From a checkpoint of a small transformer trained on Wikipedia: width 768.
MLP neurons of a small language model. Each row is named by its layer, matrix (down: output weights) and neuron, and shows model dimensions 528-623. Each number is 200 + 20 x the weight over its row's rms, rounded and kept within 0 to 999. A neuron's up and down rows have the sign that makes its largest values positive.
After each neuron's rows, "raises" lists the tokens whose logits its output raises most directly, leaving later layers aside.

L4.down1074,210,186,218,178,219,183,220,201,195,200,217,211,190,177,182,224,198,200,162,227,198,201,189,184,236,198,221,227,208,196,204,219,178,162,220,185,201,225,222,193,219,206,228,188,189,196,183,200,186,221,162,215,194,159,199,211,197,209,202,208,213,213,218,156,171,209,201,217,195,157,225,241,203,212,214,206,191,200,204,217,209,169,241,209,213,192,183,210,189,195,221,188,198,227,209,174
raises: "ful", "fully", "ially", "iers", "ics"

L4.down1172,178,185,179,194,210,169,219,210,197,202,208,252,210,201,184,193,218,209,180,252,181,208,217,201,252,213,181,195,164,179,186,213,212,224,204,218,208,285,199,237,173,215,175,226,193,201,200,222,190,195,217,198,183,216,187,198,199,175,213,187,190,159,185,198,192,184,227,215,169,189,184,181,202,199,208,230,205,195,186,217,196,187,186,179,180,230,236,195,225,179,195,177,195,189,195,184
raises: " to the", " to their", " to his", " to an", " to the "

L4.down1408,195,201,193,184,193,230,174,199,172,214,183,175,160,217,235,204,221,194,236,204,202,254,195,208,209,185,166,225,196,193,222,217,167,193,212,196,216,186,204,171,201,212,210,211,194,190,236,227,196,226,210,190,197,181,173,175,213,195,201,207,200,224,200,226,206,205,209,191,218,213,213,197,206,243,204,189,204,202,204,155,214,174,205,186,187,220,203,167,166,201,183,217,217,224,226,224
raises: "ter", "th", "ch", "we", "g"

L4.down729,193,179,207,178,194,191,189,183,173,230,201,172,215,210,191,226,186,241,207,202,185,208,183,175,210,159,198,186,205,189,183,233,196,222,195,214,222,230,198,172,177,209,222,206,216,219,179,198,187,215,188,206,217,172,175,180,203,213,220,177,184,212,219,228,200,188,188,205,219,233,200,235,187,191,221,169,224,219,174,193,211,224,213,223,214,196,190,217,212,236,195,205,207,231,215,222
raises: "ad", "ob", "od", "ao", "onia"

L4.down483,219,223,207,209,203,179,214,244,210,179,206,223,195,171,176,265,193,210,221,180,193,206,215,203,232,192,188,213,202,181,146,203,208,205,194,208,203,191,189,186,185,211,184,216,231,200,223,213,189,222,196,214,190,170,227,165,216,192,197,197,194,214,170,194,215,204,212,183,232,187,220,214,188,222,225,189,219,197,186,199,213,180,204,148,194,178,223,192,209,172,178,180,178,203,148,207
raises: "als.", "al and", "als", "h", "al"

L4.down1084,204,173,186,220,225,207,204,207,195,172,197,201,202,149,252,203,182,212,225,208,218,219,195,165,171,212,209,225,183,191,195,213,187,178,182,201,198,169,155,180,186,217,211,181,204,216,161,205,190,188,204,215,222,231,193,194,192,184,196,173,162,187,206,243,235,221,217,210,208,203,215,197,229,179,176,204,230,228,244,198,187,224,182,184,212,188,229,160,189,209,217,195,222,201,190,193
raises: " significance", " promin", " use", " reput", " attention"

L4.down923,168,179,196,210,203,195,228,207,213,216,174,181,201,212,212,163,231,236,228,208,178,188,194,173,191,190,230,213,231,162,207,199,191,211,209,224,179,219,194,217,199,218,211,177,207,211,207,185,190,178,195,202,190,202,160,210,213,197,242,178,189,175,174,186,185,212,220,210,201,208,192,198,185,205,204,162,186,200,198,203,221,221,191,157,180,221,219,185,205,209,229,223,187,211,179,185
raises: " they are", " there are", " they were", " they", " that it"

L4.down67,164,211,178,159,185,215,250,202,194,177,259,187,209,222,216,212,203,209,159,190,169,184,226,185,168,228,197,178,201,189,170,169,192,202,180,201,186,210,201,198,194,172,210,226,224,229,168,198,242,197,179,193,179,172,214,218,205,195,176,193,187,212,213,196,156,227,166,194,212,226,202,192,184,190,167,154,192,184,194,182,177,186,199,217,183,179,172,248,212,183,163,228,191,181,192,212
raises: " to the east", " to the north", " southeast", " to the south", " to the west"